config = dict(
    d_model=512,
    n_kv_head=8,
    d_mlp=1024,
    norm='rmsnorm',
    norm_eps=1e-06,
    init='uniform',
    init_std_qkv=0.0167,
    init_std_up=0.0167,
    lr_head=0.0059,
    dataset='wikipedia_en',
)
MLP neurons of a small language model. Each row is named by its layer, matrix (gate and up: input weights) and neuron, and shows model dimensions 112-207. Each number is 500 + 50 x the weight over its row's rms, rounded and kept within 0 to 999. Numbers have three digits each. A neuron's up and down rows have the sign that makes its largest values positive.
After each neuron's rows, "fires after" lists the tokens most often just before its 100 highest values on Wikipedia text that the model never trained on. A number after a token or word is its count.

L2.gate339:476520482522523516570473561509510499667522493596481551535439507498516532555580487496479457427448565480488524554515520518519499467528484561519498478500422535536373528565475476472600463458450516447495444486483518464505545448484476445468530473442463583478505473423557512509503511463432553435
L2.up339:613514400562569571514436495622498519463553560543558522543617528486491489451462479515475558486571521488396487484540469665545511563478498468538526479457495412530494495401465524489547513522524536588492438515512527519564515460526494496501537516455544556505476436502550455517515521506565484575
fires after: "." 36, " has" 13, "\n" 10, "==" 7, " was" 6, "," 6

L2.gate418:471557483567555580506481517471464539478504486522530435529450367575403518519475499443498394569450454351488586547546533544567520535454516532526494575511523506463596438565456540472546472489400496488479525500566550461542499476511535529450477522553452598465445474557582612438447463375489436482
L2.up418:497589486524533551479415497450487523505475480471552536516535493502414448569561471521450453547509479498547485479645479504533529546557512516477538550519550465482511533521444485474475468451467475476449429453519578580562526443493520454462503535525486536513463509477464511454507568481497514571
fires after: "-" 43, " (" 16, "–" 7, " \"" 5

L2.gate907:516514514534571451543385484517462593496604439576546540586488524485501586473539608424424455533470526492507489434489425476534558549525569514520519467585528587558481525491579494502431450523531513472486499521550476441536496509442527481562574440576384478423472496516456412473524423544533435480
L2.up907:412565512564405536425414546497488532368479507531450568469573482555454538490449533545501510438479484413506544425541462559445524433393500548539544502485465543531522519483514421465460448537399480458442469554492483602514558569519456503568609505525512475492574536427515535435513562498536496472
fires after: " and" 49, " but" 15, "," 5, " that" 4

L2.gate355:590513474472477535472470458526438508385554515491501571453477502510488415488524467558596507441565432489546486478508460469433464555546459501538521475477489553497561465433473414491440563455527447542466566514535575476467488518530524528430535623493592505470532493522502469555484614472466525502
L2.up355:479508472511625540470388481491512417477538522512513439575508442478510420613554529536488545512553543471482426480548491474532448557475511564516499503541514488478486483444520484472525509608580446502412544491503565479468427514497526532466491510553481471440492488549539518492533422514484493484
fires after: "\n" 94

L2.gate370:534442436558490492469482476547510455493525510558408611487518579392483465572569466465542475518468520499612603446539524488467570551540472570533453518436555505430507503486465519473511457525591419423498533613475444554483458455559472518502552456559587477507516489442469415534454526546480470531
L2.up370:514546500467615460526477451560489525487506579589567524553523499589448502542550408455432484527524486485466495425494490457530508458452558409545432543528533556538532471565559471469569520453489466523529510447537515458534577563539471555474500423415581489479509464486449445483506417570565493572
fires after: " the" 35, " The" 10, "The" 5, "\n" 4

L2.gate77:469456452574462494513618582444527496476562409470489519607452509444509542568477472527443521458571509467509510507542511453512472505519478536563516538619490432454527509484487529498508491481514560457493521479475491501580521445489443580427554460460521515539501563458510407462587428480479430542
L2.up77:452494467443474513448473562496527553518562525576469456458552502550428440553492461485477517508575494465607527549482450422490517486571494516466562502524547449460540483455454505489543517595490488416356647505483429515511500489569479464547528480405524519551493508480599495440422500495473531589
fires after: " the" 30, " a" 30, " an" 8, " The" 7, " A" 5, " three" 4

L2.gate426:581491441527454461430414430502511601485543558456489577514515438461509522553467429499532525527526511503502529530558480446451528555406499489469561455492535503501486463480490495458499510509555533472548506515449504506669483541563522522582551484478476498517468455480456441459481503526502462513
L2.up426:484500431410464487433423474553507569468591510436445506416492533534572435411443443497503542486459554455575563458538512524460517570481499551481538411506418441491533453523536525648501529511570464413424530569460516507555491531428515496519510485562489576463436547472517528441476507542627451573
fires after: " the" 34, "S" 10, " The" 5, " Born" 4

L2.gate912:557466541470472497535577497542518619496554496592521469478533500519457510465520510521439531440417501466482638486433444467527535519512493482457532479511501361435499490406527548476498595487507488474557467518457404425552505526551534443535552577504525469518505463488507510562565529474435497446
L2.up912:416452479414425525532563520521604484457455486394437472498463478446485471432510453607461560388477550430540534465536492502409495531532536410442505461451517435483519510455509463466530484627511500473496528522471570467459535542468543476426526515545479517525537548486621495448618535499486506471
fires after: "\n" 54, " Arch" 4

L2.gate401:557576589498521432447463486450394493467459448420481560399560479448471481477468609531525597516589470542488493405521453459574466486478511460446589482478541471568451483436471430490413488480466488534531499454458427468470508628477456507479471501507505487445506523532445464471444524466505453530
L2.up401:503453423452458524570516573514499511508516541495621439383503482478496476515452481494482535660516482408534475404452506495497420519560460477513461480543532530512519439477623499453452463543503497577535533474456492507402413503529547551497525482495506523454523476525519473513429407491448398538
fires after: "." 44, " |" 32, " ." 8, ":" 4

L2.gate349:537645563443567483516479449504526508339482547539507488549555473513531567576510518568521419607417514457471443391556566494494580470504415507509470626588490518541495458473467518494503526530479439497494482537570369564564487423491465547475448518535592495389541484476510520490511520500498526393
L2.up349:486518534565627470532451435596555423495512594544523415557511455459404455544500439496630542522471558580550478477425511449488594469442537501439536525474521419484380497530434535448451483488527477537475454506549538509535527481412449523520386599499560438580430525545479481543565533538494532426
fires after: "\n" 20, "-" 14, "–" 12, " (" 11, "|" 9, "197" 5

L2.gate938:531452465523531497506510466431493425485562525427472552558548497414574485502436641524526469560481485542482558569544492535490484483489522498523514557462576440536512507495439529494479597474480518465543475568586540529483493592481516529507561463517474343474407492490527478509485499534478432484
L2.up938:464399461455392490491461462516482526492517504460526509584535474451505485600449560465477528407528553502496492488460422516438488450439468515416495452427557454424540510516445587563587551525530532424515501585551541481533490519505566490449496568532515382552527495526503547514496488585513471468
fires after: "==" 42, "\n" 23, " ==" 22, " Born" 4, "===" 4

L2.gate53:552509499501530538414378447466453482512536447461522520433461578466550478573507410508572557617577545561490456488497490389489482555479474518549479535525515494545551503463421422535521511425586458465489596485404438571531523410513565477538472535393549518531504533473495497650507523497504534477
L2.up53:476477450501562438497503427527484500425566476539525486445413525589440552540455437527519534521458473514545405492579538450496418600438532530481548505454454505575504395412480411611461524449562492493480409495521459455550488469495466547568473508530540476608477621381553419584452456533469456487
fires after: "S" 19, " U" 16, " B" 10, " S" 6, " the" 5, " United" 4

L2.gate215:470462502532433428437479531516555531523525528515442565497502508522556471538472569469438487460490426474646483530462439484451530429528498430468623468547550495572616500499503591500494477496555507440418560440546530562502525531549418559527499441587492544634510486460483495450501556516423531559
L2.up215:602478456480556500563514550509437466498562518480484532602492521499540447513560491460455556509549495537595564509461565583482506435583461514602380547547603474541515490544502466518514619491543471461456521617528545472504480522531461514564486505489483542453496523577558445507489531540471540641
fires after: " the" 51, " The" 19, "The" 6, " po" 4

L2.gate976:500426412484444426427526568534540557481453541562405552501557587422557410535488381463432568483521551423583484558526488463467569488553515475447499472450497467597591515371481601519379546413486558513527637533447442521522472413609463506569488463482552564537510453491468551533469395530456452508
L2.up976:524573415538376479508546553421535451522483500526532545454505512547443618545578524512443535432558545498572434546398501555533453487363576519527538433575456547454548573538522500488547516548559518493486679571440498502496558464509514448475521507522430534513447553518532434473534542508501544510
fires after: " the" 49, " The" 22, "The" 6, " his" 4

L2.gate780:558505538566613531488434502552510455443487608543555444495548599452390521510435403549454552461524452508489533545490496491496535542487482522484461569470441578456535525437474471480598425469549487532506446624522499565392535497389518494375429547534528500515469436549533540559427555410477439494
L2.up780:513527489536406549466421515514486562466458542438502422447545374454494464474546529466488493510524528491467430405443381428428485489532572526544551528505545472462546433437432555531493476460504490537540421596499470485586419591577411472512431501605447398443465439503469539460524451464515580509
fires after: "\n" 52, "|" 7, "-" 4, " sh" 4

L2.gate75:510527555480474452459516485525494515532491447559582579441438560504503481478450509477485425477483502480540493476374456526456541578526468436514471420510478535618461498479483574519420514541554482521467515475521399552462482476521467468562521499495403497470562414529566481539490435567410482483
L2.up75:496486481512582508484421481519423437407470490602450542522529474449457495577473461562416459511512575504474434529543463525512623562489465548481533490415383463605528488480453480533496441507459446524597553574574537457539534531455483535434508536498507500473513476525538491476387379483579477542
fires after: " the" 55, " number" 4, " 1" 4

L2.gate374:429536510513506590461483477463502544564572559540541555567411460433449523596586511576485472503479515525508546560479472504474556563460491460566622530451513499459542634590511447547504509530518416368416542524533567464493585418441529538514524507537491429506493497508535452595398555513421567484
L2.up374:457548474571499482434392433480426628527554479505611530425428595491448475527532610467494568506541568394545512520507429473491436520444520498627583609491543487555469563493544501498547466480624522442472506480683600495554511408512514527444535441554515527583431577471504523559479579510475493492
fires after: "\n" 19, " \"" 9, "==" 9, " (" 8, " town" 7, " the" 4

L2.gate179:487484471563456352556512471615402558380613528491552504439426573471458455533536489456543480563563580400580507431441466490603521569534572501486474556403510479585514460484525468489475511459528535394419486466543512492511477463482408620553445457479508577530480426480488484463522512468477500468
L2.up179:470497488456397534558489486563426414515390463523441491440461399582490439530449529473520484579491537436550432415391525459526500517476402460497424390457455417530590477394497503603521462527433482526443504483522471446485458498481423388565440469458527555522502425522550504578544432479516446409
fires after: " the" 59, " The" 5, " b" 5

L2.gate130:449486490461499471497474453515503485562443525530466583570452489562370459537604481544482516453466525358482495445523453554523517478530490485521569439412468433493450509480435455447531484485569499531449567518440463442418514537582536528422581476433471533557478502591457502465487426486482544501
L2.up130:478507578550522476412474494525567510560415555507536546464445564543478411583527411449512462592652477501459483485567439501497650530520497525451499509452531456600588454531482430475515424498507507458506532523503508508498565527542464515474491543518586514539438466527508465547550463477397493476
fires after: "\n" 99

L2.gate242:639542448612554511495552446522543463449478518611497599528453580460478533515546487480547456489423518455551498503520475432466556498495579539476534524439494579538539551450439606546526439457480470476460499449512514567528471500485437532646517526476429563554500592480470459543458501507489557507
L2.up242:525577516514436453562457510452478539541482508504541563457469517558423507523461499585486463475466382527614560563440432513427519493505492477471511517490549439496499466510504495414467432522458548512493569449532463503455596466448453519569502541537440470545441502561446450496499554495470465502
fires after: " the" 31, " The" 12, "'s" 6, "The" 4, " his" 4

L2.gate948:498565583408520473502507581493511536495489493518499562554579504484461591456413493469598463504458445482454506475496482571489495514473496531577524493544593580584395545515515553542549444421484501430558497484432526560538558435550434473614510509551431535392458526522435473525495462581502498549
L2.up948:516535550507509518484485590449490521487500569565507526471586635448451590488540496538547470470613515457460435451513478592476621447415553519422480472548506581531531549463521525572503520462501500447484440458456584583469438448493495473577525396565480398501529500500436460585582469591551489455
fires after: " and" 87

L2.gate332:517439430549543448428501497582501449473524504508508555535461469610446587482472477501521452497534525473542456425516543508410430486482523507507492533565483446455443592445542510525462475468463466540452495564460398554453500438550531507508556513603491523523530504516497494586569542565537506443
L2.up332:483440474395553526499581554443452432508504517518435481452572555542527569493531566506529474448570521490534521477502477542419487592575625538546537632447493541513431518477527557567525444470548463493497602506527489464646482497475510447501553542517470618516515492575439430496431543446587508587
fires after: " and" 47, " as" 23, " In" 6, "," 5

L2.gate20:463539492530433398496485474480450520489553485574472555528572530499446440498586421531526414407510544424538547391474539522382579452587464439483567439618549495529443568493514551428503526484548535422423598418466522496420509416485481436614468468496466436508590493513519467475511485469435485453
L2.up20:406514490446444552520558607545477504461541471428522539540491401431469487421587456484539479494477466484513551423503496479458494522424407395580625501543522514509434515459524496385548522600527450396472494566495418529522531383493425594479446386457472491452516494472493487555483408563487512442
fires after: " his" 26, " the" 16, "'s" 14, " their" 8, " her" 5, " The" 4

L2.gate38:390524575438426419455569443439562498500524465574505495461499491430415453523524473535494450459514511480573484431520499474487520481541547407393572489447442464454422509425430520462533491523542419392399489488452426486517520529500437511520457461486497481550528441467515524489518530487463544514
L2.up38:493581433510517423591486469436600526590527509531583471499516436456526537466483629510414413490519536543481538639447530443456457484451466535437482545430568580507501525437483543546465430607490582492454527469483520480516506423427503609558557489523519478459511535531557544566440460392454521548
fires after: " the" 44, " The" 7, " was" 6, " a" 5, " his" 4, "The" 4

L2.gate296:496471485517382423365479504560533531393472497521428489484525502441524411528513493515498445527469570563573543526515502430496566516489474466436566469624487551594516617463431558493519627537544463535466544517555446467499525585485502435552496455442472467530501428494534444489396508528444558483
L2.up296:561532530630502451525462513542555461525520438508544540514533502591447562583564583544561486504627475483529601454455497609486479528506524538416445453517471520501452432482462482479421495490456468467563614414480481580590526460526450459521508500475442560499484550498479526477614485440514569455
fires after: " the" 58, " The" 10

L2.gate489:501555536548567495495451468609457561490458456530441492503473492443472546498558514466606542512428472536514505433552490569546459428476546516448463450388454557487586527552591625625511422463538403593538521638465457512631502599475554500399534499557443494466548508479515541513463449457490529489
L2.up489:521533538578505468454569450470471531423421383450521546588490503433491496471470472440491426436567513546499513522532485505536408526579483471474558443565422467545494529509453468546474500457531343561542455521504440531575538479434462452517546541586527458459530475499459483405374528559413449526
fires after: "," 16, " in" 13, " of" 9, " to" 6, " by" 6

L2.gate273:468512462561511529528554515573450545488532408509506397523549443517530511490520536368467503498413478483460603500541556400517510624433440471532495437587512561535484443455501473553494514443605462510542497484516477576509444422443511584525526514451523536435538507486522440415491513546494503517
L2.up273:466504421495484589562468564486479515491515504514608480434494527512469474470635461452463578565498465516529558544499539434541467561454500469483517535553484605567447514480624517523507526424520454508502526511548471518538461513541521478506449590518480524433598467485582549432427530516484500559
fires after: "." 64, "==" 5

L2.gate898:472499451595411436473519438430474596539529512459504485519546546429434575521552513468515483539518522547494586598503457476519501578558495427352563476475503455495554517511529466512560513462557420368466557484535492533526543402450485572537564584426461504440588589564442461460455570478510462503
L2.up898:451553484532496410393487533527493533469564430390431563501513595513489475577503561491591445478482506427570478501516504534545465492419561482453560591474581515509536437474401510558522530571473504387501537462572471496512573374465464504479581562473454493468539438513396425447553480466540435455
fires after: " the" 28, " his" 8, "'s" 7, "The" 7

L2.gate869:487472460512517400549490522457556513426456515522484576465439524555505530533540488537505489507462479491513548487466338558444475471503448363468539547524445482538506465490486569475500553525473497468494575530519471545503537582516411455523550538426404564488488417480527515494503515508471538425
L2.up869:465526516501490545384642511519477618394523458418453472476548449446511534475476608505455619446610442507533393597469516460521477501500502516491483555495480418546510530579488460413474598492469482607444441562492522489503477427563482574524429465479529589473507521489529502520503507453479484502
fires after: " the" 56, " The" 14, "The" 4

L2.gate979:569501532626467453524508516568561442445501568486501582597521448546470521520509475567437426503457592518563614490463540483470521501499500503445476476501565488578363500508517458548507492467528539554505525453524513513561547530500479521561534546510519429481540470482518427444542512515439504483
L2.up979:473582581551446536415469490623460490484541417485502445473513410477499480477494456507536465436580529485498426534515476369493462552519464506535587480455499462463498496481552398521456527520539502499449436517552476470479560543528480554550440353519403535389502488468442421435554500509476501530
fires after: " the" 33, " The" 10, " f" 6, " its" 5, " an" 5, "The" 4

L2.gate965:485478493540452516455499402539506449394476575527455437530514396435485496542499451413518520460523565511463469454494480512512494559547503510526472507536436404522511493436568529484531563545501427443534526488482513482441502488538542490427525525521471478450481468508441514513446495421491565582
L2.up965:519451547494508502475490477484483599440556475561514574557601576568558512412477588541435551507591487529474469428495473522494430513565494523465560515526464413534521538509495417401575649411545508477543386476529393478553561514524468440538544473535475390523586416541450458520520402488536502541
fires after: "\n" 99

L2.gate337:535533564542446515542525400454430456528425475458558478494461532499515433555432434502452473540471475454445540531486443429427486537510450458518477449516428357425466444414572438449435516371489469405499507530464437434586493532547489469511530539524554483382432477457441388437452475495527521541
L2.up337:489559471600587449442517464534450509520560504520459480542404557576466520613528521502538511602523515501506401471468528520535479502479537487510484447440551538495483517481525498567544433405448503590493561486492468512478529468472466422494497528461594461475559525510469448554490516468591472440
fires after: " the" 48, " 2" 4, " 3" 4

L2.gate864:533508391561494461513490431454554564426569495512508501428484523482433446522523495486476493536408553541566487588458481397435493568493442530514599559448443528518513538469478503551530517535623534487506574486522531502606487433455517466531538497456458464405478457526462511482469546514517582516
L2.up864:519532490499572494533545416594521415482606553552469528443468542544552430554472468465506448508436431537564444509520483491493485396480443532477515550518465648414572517633559443441505476547506600477426558449491483492514435529485514532507456494522489439504533502564537511556466520434540580403
fires after: " the" 50, " The" 26, "The" 14

L2.gate272:517469558566412505486455451490492542454487516415528622514566546444512457519538494463516458527534447520548444588448444483378529543511479477498473416524521498571562499441476491543429493614601509502434612468428410520461431482571502445572599403462526564565495452549514457434452515557440527570
L2.up272:482529396496458382532404563436492428571565504510474499446518476439518491401525484492484394606454526512471489517539445523552518504483486456337496541338450500466388590503489534507521577495455574528583484511567525505536572482498494664591487549461508453528586480485483517509462497492509530493
fires after: " the" 37, "'s" 6, " his" 5, " sl" 4

L2.gate243:454598415551525512513443507515469552500473516516506498512560427393511519501484586439484426523492462551543550516468480438471481535485464453506460518507575609590530529431447495524515502571628492471478527520574518534513575479427543459559443489531438463450456440505416462445488504497497439592
L2.up243:495569510528477480494407522548536526458553429495538434498465381530413493433488437459500376614481537489488499637520566456545451513459480453456493432497446502422513570446467491504395526455553544439462430424504467513509509522518443481418467513484465503393531484570477421522423553482515419454
fires after: " the" 52, " The" 8

L2.gate519:549470496505493519524502393523520474509530452481491529561468473617610475492528499479534478522612500486437454415422532506458548495480496433509517577447462389461492497409395449504559601504494450473562516459537523560535491557556558417500493516443508501608542534564482563526423563507413534441
L2.up519:510559496454505540469497400587481579493441547464497586554562466525413478518562527459492513559611500466461471504540506520564528467491469513492485485470480385491449462421445476476534522534508515537448509502507584509436529577576575455476481544509519528509548527585521507507504545575448494424
fires after: "\n" 62, " Department" 6, " Ministry" 5

L2.gate0:467485425517434526476502448517516512483431509433509486436442509499387465584479499433526372571467507531451491448476422438417488600557482428514569485384492487574505574470576370472532446512559456473435535558582561499477546590470458479508511513470440440482479458456474417412474493505499479474
L2.up0:576473518595441583537470531436461500596580477487463468416481517495477507498416464444487466528541529492522511471495473431537421556519457490463437502524484431540504552459483540616494505413512431483518436457534519502493577562469475547538450514607454476446486516533493545424500502512597376528
fires after: " the" 44, "The" 10, " The" 9

L2.gate108:429478491516550501503466454620470530436506456525530531517539540441422434501517467511509496506553562395576459541533524447562494555519555506460550435524513366512528492524441575444424595414517423499554550503486468568477627484459571496561474568491534514526475457502507472553435432473462549448
L2.up108:530529510529415490556467562532428556508406552467412524505495512534582572497497533543495480500430431525599536464529415482441552455477496474479481471453580580513485423487474559541437540533601461424476580501500451522437557514503479564528460503434436596493423538519523511486488518484484544609
fires after: " the" 49, " The" 10, "The" 4, " number" 4

L2.gate100:433490563487561523514483474475437503506528500444556533495561455394494480549485443527360543500613579554456522575509429456497530433549459502565444506477508426447516423450489488526499603528561486540511466428492468426555508537483592535468583574598496469452566410529385411469500500499488520463
L2.up100:532510552507492475560488516487435411503500530486493415440463486493482514385483522560486468583481570470512491532509491494485500523519570561550466478517498498487521499441443544503493552451452480481489451512553493548445573531504507461529499514503548476534571445457578403507545569468514473442
fires after: "\n" 21, " |" 19, " (" 18, " \"" 13, ";" 6, "(" 4

L2.gate655:493442486515517479490460451498507538441498560605535561457522475521427438457487523494510480559518491420475532573439534420531531532615488416423516485485520469577567497553492507490398571534493443452436611555542533481519579442517518483590529392505460461463579513561556419665443462459546580530
L2.up655:425437390559438514493546545469488518506448474580600546478439411605471487539487538443566423587464486474412492552508467435416506591515460474580437491540548425521584456531523549517493476516470469485529475528478462530478550406441486501537521486555521501532460500479525493499444492525483510592
fires after: " the" 61, " The" 8, "The" 5

L2.gate202:592484496557495540447556609434477513501537535449569478553444510452433516533460521522569490470499506527457471487517518537529497441510485439367525495511546462412442533419494471432458497577447513576508521489376543426497459524586395511513532559465439500462480511481522417531418527464551419464
L2.up202:555522451573400516558514498542354574480561537560598489470462445530483546535585512505599488473560521473446582479496434547482496531444454531430472559435461568449525511462478455530570532450461501492422517488484590538459474526452463586573563520426547468447528383504480482548497512521445531539
fires after: "\n" 54, " \"" 11, "==" 10, "===" 5, "We" 4

L2.gate603:485533404509543389402444608460464457604531561573491535535537547551470522541450460511502567494458506521533485398560462533534534437573507566435590494474501621521413552523470508512484485505524562484597459482475418539512490384497497441492485493588507451486562470474456514514437440499507518510
L2.up603:545527531511484439522581529464487553513499453455535505521517454600507528403500554467553527478453508426464514535548387744517522532484525453506555484472521536502452591478549490529453474394484469578526516528492529520505611431517448484556552490523428462464607493466489499476528488600589484538
fires after: " and" 80, " he" 4, " to" 4

L2.gate511:448534437553584514499505524614582539478507539587570490421496556507425542523552470585447518530497437439489454532560542534558520473548468564450504498487547500504518475519515434516469511536467456481505485542499445505550444520460542527427496579532424524527462493511475498466483576432555509430
L2.up511:511497450473462485482382488519548519415491482548478569496473457622563414548568576396560493531436609493481492527445478487501484479460551501593435453521460496489394493508538495532491452525502556566567441481557580522495545561569454436446512540552471412505548566465473591502445407485449492432
fires after: "\n" 45, "." 16, " (" 13, " |" 4

L2.gate803:512521488508554426572441402512437488411509340505497505416445523586508450503503484469512520476510453495569572487466503432482502528563506494506556414492477540496448423394521440569511484551593416518477557559446468526559545526532520522556488441450402507462508491506535479521518474525447456510
L2.up803:497445517508627451549450405525420514395507435524464517451552543553418424479491484496469444489544572462566511483503473442598542491490541582467497493494595486496482496495512569502491545546543470512527559512532453526467586519545520441481489422459423498540435461515464502435548471577453494526
fires after: " United" 21, "S" 19, " U" 14, " the" 7, "U" 6, " N" 4

L2.gate147:494579412529442435521570415467593577500527528515478490488460538498495448519524374519474470500444478503536535477481479404533508552601463497462558509521512466484531510445424560422459476522557505436428554451522436530461429527486559517573502522445479551570580436507547439459533541476487474530
L2.up147:534527566524460524484604520513514496454551445519547422511520436566468461513538529510446489497375507490556467566495544411547484481576580583474452524582457557533447492461564553576420525467528443489466440554457495448540433477540484468531519474532454497476524493482459523500477563494532464485
fires after: " the" 34, "'s" 9, " his" 7, "’" 6, "'" 4, " The" 4

L2.gate177:520450502530517469410448444431523449538531525553454494545577512459500431531464524566483539380550585524428579514470494492575493635461416498463577438501525424491505466522373483530519582444506565519579492575442535506522434464484543508343551489426613413488543391460477542516456464461428483487
L2.up177:532469449477455446459476489528428624527544509540486520471490617508471457624501441542534503486454480413487460558466499597467527510555515477453597466457511499458511584574453561471535662446483521530494460595500496546538642520547581499465472465491618446451424486456533552432476492491542522442
fires after: "\n" 41, "-" 11, " Pos" 6, " Preceded" 5

L2.gate274:523520488555463503519560441597538594463521479560492508546544651436494545446422470488525464513518419425440442423453443598473639514488549413478456495536517524451501579480511401486454555528539447499498509469526466563473546557606543472488475518427537575607558471448458320505591512510473489448
L2.up274:474500497523578456485397559423442539484448475541489456465521455562493581575516503464494493518486482491487495498473511506462575409490561509449488504399564536549490499384508553533444500526540525500446617499483438421431479423406446451486491547518523501551507415510551563600450540466494470384
fires after: " his" 27, "'s" 10, " was" 7, " her" 4, " su" 4

L2.gate21:560481496564415493416535386556480478498592493469480507538517483467430553579517537465408530479490543453458466475515429572459485595491376446490380545467506528485512515445532380448482462542516478595530536535503448531480497486494550549515594583407480433492543429503512501548462467435523486441
L2.up21:488406477553469562534515462560477449466570489514480562565491569493515541542499452526480481479600611508476515492473440453496483628500459516453523571475447507444533543444482507441452490429598443498471467528518504495459572494517522492552472483439541533556627502510468473585497551512509453475
fires after: "\n" 84

L2.gate417:419502479531563483474575553485429506568516555510583515517624542474489444477485404619448506467505504419457505512535428480448556575438475465516538514476402546555402553528422471494545526509490457523523415541493578496534494517460528531440451526527587457519575470549524359501428544426562421530
L2.up417:471562615460654490470556512544539533534465490519497450410535572513578541535516419478393549548460481506437604524551456553525524512598619447451506486525525553505454580526474445604527424389490560572509485496408523510528489472580595588441513474458545546461640449537508482536519540446561497497
fires after: " 2" 25, " 1" 19, "4" 6

L2.gate889:489377495432325535549528483527423459520559442443474504509476507451526485509363552405426454364467571480462474497536473566626503528473476487483520510546502429538564392574572539538493521478475529390487559531468536488537491550530569514575560487509502563409455427476443494485512483495535457568
L2.up889:507401560448499525580481501510531503552543473531430587512512455467495449476490430557486464439522591492514488526461517458488539585555528537407486519426373386529504494456446517518549481469436539489543577577504597495441498564492495511501488491509591406457529511450478554483439495496517501465
fires after: "\n" 98

L2.gate479:566537487533431481518454499464600464482522553530544514477447603391545531520526459419595524551535431438615418486394530456506441522425529490528566394460514571463487524437571484551485396477493498490534667539486521472419583635551541405504388505557553578466510438472471522461592577510525508453
L2.up479:508506434458410527596541448544554528543571449561489479428493529526457463554507446463579442493402542435541533539491559544514505477397421465602556510416455532497480531515563512558486536413552601450534533528512434495448420486389602535520399553487596517538487492521517448467572547466549473574
fires after: " the" 42, "–" 6, " a" 4, "The" 4

L2.gate645:430498525481478511494604442506480490528474512539565430436492569512561502417424463598501389509451428473417444533506594500512529525418470454494500548511507543459496559574567387521485514447546531526439469588534527458471520492459471541642504419502475558459564550567473463504441467504411491534
L2.up645:516593513413483450525532492446493509460454562454533439465506527521496520435469517591493560478549459537481478519530504487420542497521474523548557524516473488605548520492538426451524532559458557548504461565518368469545480529410428461575415486505542584539541610437566452513450424511508530507
fires after: "\n" 40, "==" 8, " not" 5

L2.gate254:450535484557488521500481483458512475596440596549565527469512551474491462526541504513483472456454507490525536511564371497474561566406571491536513467528499446503568463414503550464481451458562483438454409582533584425541490475557513553516570538457591400426513424487441466478477508414524553547
L2.up254:566490506532528371485510463557416431464483565410546483459590456504461596455399502487565513461538513522494468464511490420529484470517493534515473426416452501547472522442485542516448548566561485449415408492467524503507485501533529579572507516518551417512490487506459457502453497502488486484
fires after: " the" 36, " The" 13, "," 10, "." 9, "The" 8

L2.gate741:554454560499399364455498414505445589449511532472526526439469620429538479515476495561492486574472403506511461474477429433573479539528467567484469419597607537552441563566449554456447508589499478414460619519557436504466507561582468529612431463472476609519542465487517480430469516448477422470
L2.up741:465513575544450537575602514604501532495425595499460444528528508551501480513465424481537485325571524535498537419498459491527528464526448483522457477508539556478409493512432482413530428535509453464441522560459456532398438503538562476535469519517522478500538538527499506546392519415412516500
fires after: " a" 32, " the" 16, " \"" 6, "'s" 6

L2.gate891:505520459511492527492549484503507600449587452580564562563501448526482405501463477480487574535494454478500480548479526518411532529543413491551506463615516383452527515479495438487513447485498486525520504372591324499479582456479527465536516496530470397532440462472478316504470522463490450575
L2.up891:435544398503486470486566524399539517455364548485489579405507450498508441489453523488484520431499554581521538528438397489490597518411554426383522454496480498447559443478535508429505524567468485505388522519481556462511545511528541489525437497471540481563454542562462500622484551480507434494
fires after: " the" 64, " The" 11

L2.gate737:540420444568513452481387520487389460555481548454426490535607538430406475604486524459542502504497532403557447524478506434442478592526457462588491348531504423468514432544424501545557554476506460466546551522515532547469538555434565431424465517453492494565540356558468469608523537524507565466
L2.up737:456480473481547458532602550511516441469462535538439458521442484530523472499542407550562554544556480498500475540449499565445552572605501473512578470487449482405518521477482489523529412516564520570493509515436444494376592567548386471495551517422473507518603474598465440500518520456488490522
fires after: " 2" 19, " 1" 15, " the" 12, " 0" 9, " 3" 5

L2.gate342:434467429461557492529530483451462369514577481560457449501459603542503500477500498523556509529503589484561513540513477504458565598486539442544578548506479501556559479490517503539474463495512464443489508465451476494510536413461519551605546432480598503535579493468527416518442553516521497496
L2.up342:451543481581511475477554573498533452470568531571556423499473553558453413539507491509391479586521442483520507521501497426488430547402436530490486488484409498457518629472563430481517423462499501459472485521487576526478467469435530532562342524520586520543561518534555486464521484487461391461
fires after: " the" 32, " The" 6, "The" 5, " No" 5, " as" 4